Part of a small language model's weights.
Architecture: RMSNorm before each block, rotary positions, biases, untied embeddings.
Training: 268M tokens, 4085 steps.
MLP neurons of a small language model. Each row is named by its layer, matrix (gate and up: input weights) and neuron, and shows model dimensions 48-175. Each number is 500 + 50 x the weight over its row's rms, rounded and kept within 0 to 999. Numbers have three digits each. A neuron's up and down rows have the sign that makes its largest values positive.
A block is one neuron, or neurons of one layer that tend to fire together. Before each block is what it responds to, as a language model described it from the Wikipedia text at the highest values.

Description: Periods that close a complete sentence in biographical or historical Wikipedia prose, sometimes a colon or semicolon, as in "became a film producer." and "returning to the ground.".
L9.gate191:520576486500471594550485480485464463501433517463552522460477498479433549506484486538479514518466448420514398535405479590540442520484491520525462482492433577545514471561507444617524426480497439487503463596513468555527582395506529392470445551507451453501448488523598510447458492501471511436481475396525451437465547471482517625480474516555526549491535458573548448536545486472524480414458
L9.up191:490521454494607506468593454529483580485492474433536537444536509536395430386457489561562512496531530512474575522451545494442573521497553551561484490552536516469440585507556416634500496500387602495441415523516443540391551459496505469455491532554513558345574478455447423508531464483455513439479525447598478562594517560538546457482511492436519469597492448542562543419416491474517556463515

Description: The second newline of a blank line between Wikipedia paragraphs, just before a new paragraph or a == heading ==, e.g. after a sentence or table row.
L6.gate93:426539569528501498543452454576548471597441407482516470552516408480537492446452576497492443549494536481441474556561477416447449529471515449606579510542461535470537493562499525493534525436531504582529534491504475462366534541572395564500516485492496498541502583595549426412468504503423521477398564441476458441550487526491444476480508458511470511441478524569532503506521545528445502496484
L6.up93:476508493417542552586511412461579432510516513565502407547493405479437538483462487568523431560560536504477561597559509565438508546460426497550615560510482409505524508486546482451472449534561541571494576501517502517356536481483428587497515497492466447614466528559544420526555511495400486441457525458532461465413505443524583526432552481539450528483454517584526536409441501474507546496406
L6.gate226:418571419503363451554547478479517464515580474487493430568509500427425455469415475485495450562539520433522458443590515441417420381488450479529524638536569463531494554496551481519492478516544350503493536518492521375548440483478482448537452551503536429445565544524498487559493476479497455536479441427462559512407515400546444560420567448457460540507517490543529474560443457544481569512462
L6.up226:445523516542500481570463456508525477538493448450591433538480486528491505480456433517497573421445483538525551491507550506572530493492450509638439585515490450508434537524593473526522495452408425481495512547518429509524560660454482604434440560510518426556484646460513466512557545495527526561456503419443476482480465479510565522506545384489536465529564433511595559485476512519563486563393
L6.gate300:411479474479493476470529591529483480513603511508536492563413490498480431492497527537498564417536531545438507432489562415445578507498498515600535431494456511478480601486526414442509424564504547464510559418444495438439478488570479604547457421467563552488562565485576535515531420475469513537458527548547508476577427514524441569371502418519545490486518521551591445518461470625441535575542
L6.up300:540537462432499464575587474527533542473497465555511509520508505548572485467365539482437526586534514477515473487550414418452471505534486456596531536475527585534499374434465523435544502408582496458512495508474460562360516545542467449475418497532518541562556539506568500530468487492469499542516522507565429531505386496519501511488549444466423527485474475472474534539512460527546660479397
L6.gate308:486482538527471527571563491446600414492528458511514472510482433466523538406496518560517451564539545487475467476467453554529439572495531456527449575573477464452473421496539432462456438419459424430518569518565491450406529526526522518459518570489657493583503541466498558484483463567425509477470523563469473492458441412555477498476418446460559561555524574582590575451456470547550600510480
L6.up308:407496429471443446477505496512539490459497417524438468450550458544487475419500486504418491522494491476467539561538409527495459501489497520499534515593419458531504494555566458483450394563498395516424486516526417413478480499481537463512526510461585537519439536515519464498523382529524518533418479526528474442460377442437484503455508491456521525353499567531489474466456478534409607469467
L6.gate345:510462574493417545551579460481538513483585545529559511464466386477457547462504546550583502525489543573414487530432463472470469514551587491473525554515495477598603592533500515479506537568578514587437492517558527495484423530492466503550503462502535480393505543455425495581499558596482522525505454466559532532458487559550508445448513489468517478542530501526557474543437509554516521492518
L6.up345:500538521445444603451474523506532464474530518563537451553473508451409507459549494436506408475584467505510437472572442519547521516496467456497515572526491395539626438447515422539550513568485539477518541478580549432492504603497416516541457458542505437451555543523428553529551454544576488461484582526501558499534441453508522519472507521402537588436539560534552445514541444548521467467515
L6.gate352:508462409490410474461436477463549467487582473535522491479493514451487465395494519530467462561502484478459478415494464475512501477459526444637538531482580458447520527530486438470392470521544554483549507528507547487367472581516434538470449505472525470508574534477527417522474474544565512525420457534399493457599416469523456575454535472524543571422488497546547552559470481591296455516421
L6.up352:459470517441470516557554518485567418483557501501558522516450488500467444457565462480493483516476515524443516424540531466469419468514497478519534502549493437474535487495447471423523525474471475552465517616507532495370435580517518550528476413544507435519590512596505461512561504464570501510481493492372485560445375512534584514456526387399453510461510463464548505534448443612458564506427
L6.gate383:419521542469400525514587393500573447533549493461515472533493379484486476533584431493481523465445603531371508460472501432458529516485492457595447440524443493478496498498552506587509580483499501517562491496530498425448509528476497582574429474492485526479409475483518491475566428474513592536545550560451459542429533443538508551461470466465468560406504488556482462589463439569513552491507
L6.up383:475444517423382485515589526586540479570520496522475506555520379510571385470506458486468492535502555573433415466439550438506515472517466606547431565594546518493599452502507434532531464510578517524469597513546474522531502538391458517525488495511493472506405443530481446573489549513475588606525446541604592516605505413525573462478582445480460547450490470505524551530497500574518536542505
L6.gate423:433521601495388519588558442462545477530521585473516413485544481523555456484542446559510521526561431448436418479464504544505458534585418484549509602580611428392416502513483409553511524568464543583495521532566402495457439532483470558486452507507526460535556521433568439434522532480431541559520457514549546599486471542542509455460443504440510528458552500499568514527486404659416542493465
L6.up423:421551451479386507461519492573461481508490482516517425551472516446542516480514515491544462536557495541496456489494509443432451435544500499578462498527505419442563519427461467482563387501575480527559496590486454449487540567459503484550415490506515464483561473521512543605505480534501586504448472579492490437507462453510494501500544561495462560391534474467558528486422421577451555529532

Description: Line breaks ending a paragraph or a == heading == line, plus first letters of headings and infobox items, e.g. B in Biography, Z in ZIP.
L8.gate15:495505453565482558561403432474457407529551532475428572581454564559477514468518476534454536497531496537424462580507505415465420517533448481472514475496469478521577469588484449440495513553471504511502495487522474482547530443491514478538469492610468445616540527507437497514497482431556613494499608474418466530554445509602480469583565466560577456431460467390552527495481566447465488539482
L8.up15:443558475560478543517505481486378553512498543420418508553501530438500506399490553516469593437534467492474430524529657436405463620449495469447511493498514491524441460517445505492660543624473573518424527554550444491477501433453494479447469435588556477533488502541530434496498482565519538428511511535528467572444446505578556507516450524470505464485443546478512486523465429483581512502494
L8.gate26:479529584544497458572495465483511485513515516558483506507436463499517577476458434575391499518505593579495454467478465636500502444500564500628527463409503555575493472480434530434443532539430607428422491521511450469447547524518527471641378518519531611521497484511544518454541470500551567572520585571495417594429489466534515478490513474554598526561479455477554506508504425467410584527458
L8.up26:441535541589582538521411449549384507508538544514507528537445461543484504538451436446369594502429455517431564425437391498455476407528465467584483414486478523443417534439543465490464500558494568514486606573497416477499447474499426530502469507481524473608440412500457474508513463380605473564503527450520501548501473491554385497509553452481514511461479519573464514491514512569496574471496
L8.gate30:566544487434422494563513516440457420533502434456485518631491575510606519397477468414494539437455466554500498453485425446518451481478491572557596460520530621444524530481458502590515521491494460550525445514528541434518436536450442516399552486514522489474431454551516480481563491532490501603555478508478472462475453477548432530526497499411492505500451434516482548611490484480427592503493
L8.up30:528432480421413575469476569482485518468533490497477471509517560501513540571520556501484512433438488543516430536502500554628455526477594486594466507500484560475427565499476458634498495418491527554563470482503495462493577431482506509477529582431515479526456510573547450528455522471589495510573621484455462503499455540528389392525535487475429523448543478538484474603538534587545461511549
L8.gate56:463483493557529439462605476560368413550510481504570497506464513483455503432436441444508529459466520498482576503501455484433572574520553536419547542437479507547444465464503477516612503528484533549524482546592474461472516520512453401472544515515535507437473559539661502536446526513569471477510429530428494542504577503491468558521558463478456489513445523521475549480481501495493471611452
L8.up56:482532538596459403434549471523523424541505579497600473484512506501477500402512448482505536447547522504514494541551501528452582545611576534556463603566470566497472471455565496496559533513427455509535497474550447543431537594526451456527605504535519520547515429554550428503468416402555473512477492516437414501495480574443527549473464485473574536568512547534540522431449446539535418496473
L8.gate81:571550509531480491486480517494521515513489554513519455469466477502544484489543590428548465468614436421500505457520435514469449481543504568620497503520462427546436485467541513433438550536497496521468542610486514482520440471463483475503420519512604597512540621531528563452530469455503457484476561513446515601445576509482472453565432502517532527449487482498456413526547447428378549579512
L8.up81:482604496474446472426506467537549532459555414501473474508474456451475472517514499462610512568400493488554487502498436442443470538465449533490491491455521486538503477452525575580549513499497419469459511649635494535501556551427445494443533579523546625490494469459483550511476517457419453411458464595499587518564524442470510441518546478535467524595411481502456434535533425484429564497500
L8.gate200:504506526589431500513577458531518388429545476606532445439487517548561396452537566432538457381490388535486490405477481459558523513476519529469468487446440466501531524490531487464469449526510513510519429507501539509451537488512441504613459583492624543411565496500520480560474515503549513556502404488547376491503450483511484539581580450428559461518488453569460598460419474504483535413413
L8.up200:413509449453445506525604492617477442548572525479489502558552477492452564499479443525475429469442530562554539433440506550436481375503479490519497442534476490515508484530543460407488565559576511479539468440525481480443530495542502547431552498499434504479504586567630481554498577425562460471476500513485582579396497488499568431421602391549556615535600488613500470581507568490414549476455
L8.gate448:532477420574441496466530440462580487504484580470501443548521491542476559452414519473471535513509436502452377483394464529574573477443513538581457545571529527489435521516531474584426460529520506489386579475470464514417463490496489485452502480539444503501532527411458548507427452532570582535494678460562537499567581612487478460436450487510490555455503572542484421498475541432403593499502
L8.up448:442498494462418454434489472574499464467489594501536492519429577585507537478524433461401534493478486447401469488475583459424450519475489552504443596516536549531603431566451455621574498491484559544530500517489500444420466474516433554467501448453503532500438593487501587487435469424461531474528500534516525531525549454499502556525477483513535530554495582431478447498512569478401496547406
L8.gate462:448499512522483558474535491530611489456472480554496494540510511511520525469446517491422592467461552423509414549492545523512493440492488377558503495573568488484502530506487545493485466537511596457405476588438419485501477413519577482520471497529590457555580407607457506501423609531477574448557433545483482536447576611565495462530504585530544568490462477577544469470538518624461481537552
L8.up462:510485424505497511490387496457454464437514505548434484575528451533523481488468495548490511552466441484422510520575514529475512593532492505550512435551502618535455438528347526476505605535481589494430480447431387374515500408416533538547475471545549533526490406526577480494541416529566553419481487583426515470521557352502501487481537500566456546500465571423594571515552457519480498458514

Description: Colons after field labels in infobox-style lists (Stages:, By knockout:, Highways:) and the k of km or km² in measurements.
L6.gate123:513466463468535443479500457529584408565485547516439535580537537445518508482453531408449512484494508565517428504429474560574442526466470506420563617581540510539581451483470510591521527567598527473512560561496517523503487546538476421458456535493512543539535548590526532583460499551512545472471465493608529496529405515485516525501471516469519514459555398575490430529526598446539546508495
L6.up123:434498492400510527556476464456406539514450498574570405515560530573566512449556449437494570511563566484510443411521454505424431397516444490486483573590497484499415563550534505520505466534404539482521489510497564441562444534489498412561532506568514474495444530505510541573457572531494519564464515483485486418490503590537471609473411476416533430489537432454439502529445479569489492520381
L6.gate153:458496490521457489466473478475511518518484556526540484495469552489535455425505435463487433553481498417593488506543507430399454562444494497663462510592497507493527425487509557420505482538485496531484554591580464457519567589502476483436491545486514465481565415550485574397535549515533501489535511596526549425589450608487426519506422476424390478471489448515466446431526477490457407476430
L6.up153:413540477512454433568521505439497465512449458455512441524549442551568546499459499490449497487527447476553567451563445389578419513434425498460528533542576597453501543529422573567563518495539539525563499607424511485482502552546548486508548548455554508454506439521593391505531579491576576460585586505525451403455471500472548422494575486489499508503451474464491435535390532511452516517496
L6.gate208:512519398457514540479517435612457485417511478489472554495460441493477408550476509480473453479463546503458464465540563538403514528506553473471461519469547424559550511489534557533419463564486456487566569474491438459520475502347489480600551459389521428517489454558632455500502564552425482542566422513571513498509475461498492439626467493499482485478461483471483443591476494541469438445575
L6.up208:492577406479456439470431526585428555447490416527564458539562454533501479567455377424508475503505505502555403479556559581544517502562475496500549469491527438527484516522519403553434510525488530529495553458547496476461458378479569518541479540480544437471457441542505487427495479520473489483401593505539552586534499557510628538574629553501449515547541394463494479490544533496502409503461
L6.gate261:522466465424514450514470471472522484390538549476566493605446376562578463500475486529554557565560548504560483474500573536564512483474509485517446480524442460367602486520476476489492523527542471506552582505501400500512445463474580522491476466475493458478473464537556450488561587499441465512594512468487513547487446406549494637383645539506520480466384520565573499613536404460475528452609
L6.up261:400415517479493441549467572504521446559425462473518456491512479541520469450437500544635523434514423492479573545483387573557455544442370540552415493569459431462547514495453541508563455498546467560508451587493570501565472529527432519507435550453514477355473501551477554452435517498446489471484493488578467544524463496458496511531495433466508436462522547494500453552550384505484550472433
L6.gate350:447413467564498485536519514472516458539446554389451521562449474488475442505466405486525460518576440488540593458533456477512448565639537592421480527483552464491480486476469532586505492514484533563506493502471532526494471415505440436447479566570514418589480510446413554543511599487625519496457507465401500428557524496520518462503466544545524478591528495563508454467472503471414484495434
L6.up350:538478535459413543622477512454490483525416617514526448525542523528507446448488463453570584389484451447491560460611503435480482403582543538484428491463522471490552427499524440440508416530546568499584428520430452421611473437459526562591513514505505444484498518455475480491527541418428512523486378523616456439522523468422509475500488486577496425561547496461520514508508628533547490465504
L6.gate397:454485431522589439524486464511416480484509528454521524566574580450413501564468434508477535436373560481568562530493564559476430509575588467428491513584467443512524501460444505437445420528501501528622559604593502420535354535495500453571506557472511500477514501535607549558527532483432478526539524475530532533547475510470638485555575522550502522587425445553573506523458533496508534485507
L6.up397:527485551458523411538488532501535564454368490468492565548515533538429421541588420429427488406500561531515497449508498554513482488572472506462478598506504581545504451510476509422438506526487390488582603481522518408520426530494535457543497516421408416457508556533520565533557547479561477559517499499515470525532466507498522499512568539432400509541373484499497485551432517551517439497494
L6.gate475:462499534539580458461502557360491469505480570519500485491452503498549521539528555491560575476449394524525486506544440485469449482494497453450493565587459454409460489557463458534472517564410516517539445584530498466493560523444584498576481534491526528520460410543547559469505451534508514497460518504550520479466522449521549441524497468521519501475545527414425644515505412509464604474423
L6.up475:448550522553496510526471553460484475553411481535584636523594440365534453561537537437527496541524548440521497487536492481462525464520561396486525574499486516556559434610495473451528530544473555479509499575547460463509542546427490590451412543492521484436508480599528437519551544536516586565483416552506564539433436494521526504596518552413511530507518482484406553497496433484567495452550
L6.gate503:530541497568478436504432513560469617533540389536454415432469469518536492575459476533496514578507494490453364476515551510491450462528585537476534539496434458397548576489514369526481425498444584545543435470529572398462456406556541502508516414525549481457467520524540420458449541422543537481497401477520616534485486411516556489482528526485490597521440472549596583553509447476508489541445
L6.up503:425450479465439393538493464498488541526550555565408564484466483466479518569526378408544572530527398545585511484553482453544477471483429487479419560531397444434544514501591519566493454473490506476454568507544478554500454605473437512558494468454485433497547553516450534524580526485503541513548453495488487514585501485488569403591526416456590430494507522542486589514509627506450474427409

Description: Closing equals-sign markers ending wiki section headings, mostly first headings in biographies like == Career ==, == Biography ==, === District 19 ===.
L8.gate43:441522452426492476511481477434475482420457492582393490471416496481425439496429506413492440507559477538486571528501470610525535533466572557486466538481514512532492457448464532514512496500575542515484452495563492520531517440540488527466512547542568550489490504501590479439403471457478456589469485478575512568456519551454387457587486511413545492486455448410553500532428593525515526532503
L8.up43:519582515517485522462506537499525520510526585433496560509412575559560476497424589481539507543536473529556601472456493550543597458490509437436456461524527508444471517517559481628579327477473576413480598436522436559511498549437473532486535615505547456440566440558533536515597511464470428434448494534470458497580511501492437539504419479553538381507536555544575484470544550537512413540528
L8.gate184:537574540509398493516481492500524523450514579572501394499500518518469469456462479473518457592456540489603525476549528653469522503556430548538536627481498592447560512493487494456549507490500563521550485538579492444500439520501500495500527539450521464441555413512515464498527503487469480515540496529474505510507596531549365440408607485434470487579588454555502416533556577499455475470562
L8.up184:450530481469546563470416433484583486515520449458517556393502520550543503453521514442435521512468518614519543498478486474481544534528384423421533468498614564514543496489521489540605538479537543508572428488532490462474481496464488542454410537377511432484580421454475541506507536588528542410475445581460483436465503604466414556509604511396463442516450450456551484474538493556634483523396
L8.gate212:495500577493529431449544503450445445546483462554494489477451435558501504448494456546483420452409502411564483525454484458513393594524438351511429574491492482484541489499445530489449472528486497522447476514533479556515521508550561539504424498475551488607523485491500497474438378411399548520526469533514506480391513545479430425460605483559468538561432440452566475496526465559544576502493
L8.up212:513476503476512362512577502438485542539477548548454547439451432502500542493485576503468490515433547515523446577497471523493469521492590471576576508493640426518497497552496463436473433486413512465456491438426424491554548501435423485408461496449458472530506502491493476579464384495388526542594503572433555485497506491547523478503520541401508450450426514495573570567453566543520504477491
L8.gate214:550538476549543544536559402488571506588476487458413514457560514553613491522441582403456444565484538545570495466510570543487510431455524487472484421393488624479559501504551456534550517512502587470556514428565575613520632422438480487460461555565463478511513429424609544423588588510451567501554504418551480470474517488542397495481527430554472470476406573483477484431511499519524509491513
L8.up214:479518436447483477498527373489496584541610449537505417504527544478500563458450548411448428534466542555411410565476583489438573480599475373535529474598580393478530469481520465516426553525419523395509501498561544575478509481469433425424499474578452544498507516581495528509447440451455559579496528522485455412468508470448537527456545567486543432589529541542560436493552483510496501565527
L8.gate232:481593483456430449483506449418534524528421529507481441415385483513450514486433543502603483488584539549410585535438528586474473566437479430522526466615494532599502459536488457491460554527427524556428466550555477505440495547508467467466539578597464474457501528532466516501511509489509453520516464521535506433529386595600460514555436539606472529435473572472517452426515511567534449501482
L8.up232:467486580540508464600457515517477460538541547482504470463457546455427514424479454532412526515524530510528651527444478596443487496433447547455566570451567591503434552481603558557523517512418618501369474477522512558504547434486484441475508566500585500526501563500539522508516505487436444427480526479504506488481508543582472528600497461528557548469532446520561514416438450457468433460467
L8.gate265:635532503470473563508525503517527482460437472441516483407537467473465508433462525509519457614466497499578434445417504508495536551547439503545567575514579516458511361461555525506581416421495529424495411390521442473489534490532515483465390500499486538476553515503515528526551487532502650566491494491453473402554471570497533494546520445547483539523513522552498572465480493498518533465486
L8.up265:504519505546451508489531625533532510537515564463535492418549503487506461445481424514466502449544519493567554544504545514557487465477513497474556450511464499338570487501468553438530532438516579412479491567525527511459456482538451573592455510463493441507567513463564492516507503485468498638588529583433486522533430488442501496477489415591516527506519329512585521596503520512515524476499
L8.gate315:465486470514532514437482484458567523493488544499458451466485469541431490489423435471527475409440508455511503467421566460505509520545517439432542490475440441439365483519445539533486488474447464523533459542591516564488482479520492342490496524534491558495531468514507497537508515441413426525469479483479487422504537572497469597509492412529531464450534443522506472435527534512464505503460
L8.up315:451488460457495457496495438613586605509540532527482521406486526463435400411471497518535537493533426447591438580464539489563492509531639470512556592436539520504506504502461416457431504538521513477484517491551441621500491401501515459429478573415478471531480539509483474570552486654466596531472511531519462399535486539533519508484495529618600500534495458560520499534520526591453540564533
L8.gate388:531575447471496486445563485449514516579465430478437460450471430422390436458465455485491463528531534394444532451565540524480547459520569527426440534480477587505498450490540475514446488486504450481441576466495539496400506484554573551549384444464484472501516503470601488502548481511462511430457458593570447507479314508395474401451515486536486525552542443445501547389475493481520499431530
L8.up388:466434464472341463514565420552433563516587445484421541476514498535443418514454463522555603510422406583451507470532469541514534432480542454471509448541516599506455456495540469502492562563514557480525495453439474464497499491452534521572599607541557457510481399489540526500493474531512597455461442424459519459459490518456540576553454501573576575524501502580531488480433547503519450437456

Description: Colons, semicolons and pipes ending a label or cell in tables, infoboxes and stat lists, e.g. "Deaths:", "1959:", "2016 |", "G = Games pitched;".
L9.gate250:498403454526494382465620422508398378444460512455520495519547515479526385474454472413516473525497430454548463446490473496461469514538453505449380511509516456523418404542457425620358609507461528557458510454448533448606453563505517469500490511505617530500480506529492516561495415569428475534487519483510495477505502448395500548485492572528491519524537498450621593438464499486432497496427
L9.up250:508518507472445405524498533501453431453392547572532512509528538510537499469591459458417481419511571423545445553470460492343426518501509520579470496552491435443532523494479437502398584518569418483562540526408514434473454480568577479451499453441458458508510419426615513450580478453516481512469503473564404490557564467439570390535520447516480475579488423483579496488580537517441479477466

Description: The period ending a sentence in Wikipedia prose, especially one closing a paragraph before a line break or heading, e.g. "frontal bone." or "2011 census."
L9.gate31:458589501487517502543493523547509598496458500482520571445494486465497498608390573520504397494512383429516534566517507526515445490498596530530468475567538466553467531479521448518507425553430487454547425452587525527506531466456412428481382544485514517463611488475550564523495452514519556483428518550556462422572470583520538511452509604508547493479497438543505505482471461526461481539455
L9.up31:441534533443427525564486454527487505412579511432476550571501534427482516537493485541502464535482481515457485502531446567478523467526529523576456417452469576524443539555498474568572418500533475499569489614477471483509569502436508431417383479459467542500528458521569468506414528505495558404462502430466540518531531617471438479495520522531498530520570506574519453489505476438515514485440

Description: The second newline of a blank line between Wikipedia paragraphs, just before a new paragraph or a == section heading ==, less often a sentence-final period.
L6.gate53:435497561456442487530494458485540528417522453514582514496466559548411456504448464427541471490508499458509510441462483484492595485575536517488502559461517540521449539563497500501509547643545535540549564564543397390473451461494557617514455510532532520537497494496469529538471479444478578417512391505469520467447535608448486551590510528510447479479424474519514521525419479549451548549435
L6.up53:506565542534505548536421419564605575393526593444583448466510479519474482458501490443511509440489510588459524521421573475578498506578468501487442489520477512507471511397483496488503502427526494551540599533415423401545487405579487540545543472522479482534520473480550507540511398442474551514399489502533488547469452499517455512548469522524513473526429496443459509449471537562503609518494
L6.gate69:485458525452535543539549497524453506575502452546461490551523509531488515398428532521487548493463400554465501496525514508502444512527498514559477563494542482540425559359489447488500496506455512559560451508452440529503580561458408553507405470471567475557514602441451424480525530559575541540488452569578421453503535470583526526406480534486525523469497589427576489548511490469566562537484
L6.up69:491626497426519465509626443446574507432456488478423438503484481587462539529563484468452483498525519512492475464515556500488440610419552495440534449504471506547467425517481528377458552493519538538508457498525499454486444544612504465379454530502580445448516519513594518444580522528506472504477495493534511369534457490454420486470522431463490591482483500549500540500476458507429500480497
L6.gate102:499621553471567481512443504471498348543503478461455507519549524589542470424478439466482516469477461521498493517498495523445475422564508474548580487463542523482463557462601406462498515504463468560570514514467501620535486549439487510441446439542551388496474530425524494465519540466481486479504520583448412527480482457478460455493562466488496509586485520597589543490395444475382510536489
L6.up102:541536537491458528505569462448499490440501450490514437523497550542478413492552455468473515475553513556497567461551449421477473568374472405503417484492463473472481538522508485556603465524500578589527518533505555469527465594432444581490480359511528440470544471438502540591605468513587464623523521531585450571566526599558452494524459534502528472504553506610530470523466545590555544450459
L6.gate166:401628426555444538575580452542486566441537586458567503513561486530540519551382498568472484456438406460501524482483529551442456542467570552529455510497443554507399543486535446552467471495451490519540460546542505550569509447486562504511455526507656514538459527475472522416489525512541508555522492498537512365508555592469480481518417515587486538545471524521543529529574437456423469512458
L6.up166:474484486528442513551536458464608480470510492532508498563539437478518477422414472571457538557486498534490462373511592472509599455553499540580434436439510508483583496516491468430549467523520613517505576477561551466468524633533435448518463530395397497529464502496453512554377459511474502488470470488451524479568488546527427510534464482463420435443501477541553444476428463505481578549487
L6.gate206:398548510473564543519576563484538514389463509516431449569446531491450494481455518404621487529467616485410533559554557445507455526433447544577500487589510478437473512397476476446439572534511534412494510527502529592493573419426507519487464543484528558592469513471456494538511543523421502443524557538549446478515498487532457593546448505484499504492529424528475482525427429450509502499546
L6.up206:554561465474530520414489556530542512468504439488496466556502565506456469542574483498495440532540403470472597518535438568455464543531461401493553373567519549558384523541472485511484442483624560488532506467480440425602459493499521454502515468471511415459619472501476563547543428468367531477449555526441434508566525517540475555397467490552488440504539456492515426478478517554413545405535
L6.gate381:512514460425506513439407458521364574513526462465541465486491429492410520422429496547478443517525425494512540492527546560495527539435478439553487460484534596509471467484439445481545521466531555536569575483437445514449539523547513511443462515490521440532517425479630565605534465457516472582502438484571548447423386474521548500522478501389535508515543475477533556489474554582627554457490
L6.up381:494487460460519513560513511487542495526598428545457440432497479497526502484372463513471401576389565514445528545475528447551478576467447529578510532471469484557481454489555459501450395427569584515474533517492517535406454470600453544485545627521474457550512498492503472550490410491551520542496515489512525539531497477463569488515507394545545551460514542444500491538455478557479541467532
L6.gate414:401511404512463488522550450537517469481501450498497492548518457462518460458369556635470422642514502532459494475503471481435504572431536583539546455476501551404578530446476508562522535494598450453461457467456443565376471521509539445519414529468516531503518524433496500496507455472511508499608535527552482500471456508489497577537391439447575514430555539545444504519511483543382499556484
L6.up414:518513495625467484477531457592563596442454496435527488484521487568493498461463499468416529519490551503493530460598523577464511665515503525549473488480536386513561445379490614465429542505530544540517532504527479474557502466463470509480461529480574371561513451522625467483464609462381484473455578496556438548469489476428423423530618508454501458533494402550525478506505448562565517447532
L6.gate470:474587514480453624438491494626509424494465448549505468469525489509525589424499493486600490494503498385490397419468442566415475458562487533527447506542604520525443528458477431598452579494411527476463555462506552478499485491500508551573454561505446581496464511497517493428514460481473452495410435507473509444416494465566481448474421397561445478501474496546532571511495488569558576536480
L6.up470:506547465493441477513476445602550447483370495521425515480537570380442568458562562558468495500397464492495544442542434517491515486537546517433561519493573455543461504527508432506637601456486458538479519512472490436516494436411460465450471489465548573560452543440482583531449575419478484539480506531447442511496444445499467519491433410522458478463499440394447587506561448482453494464473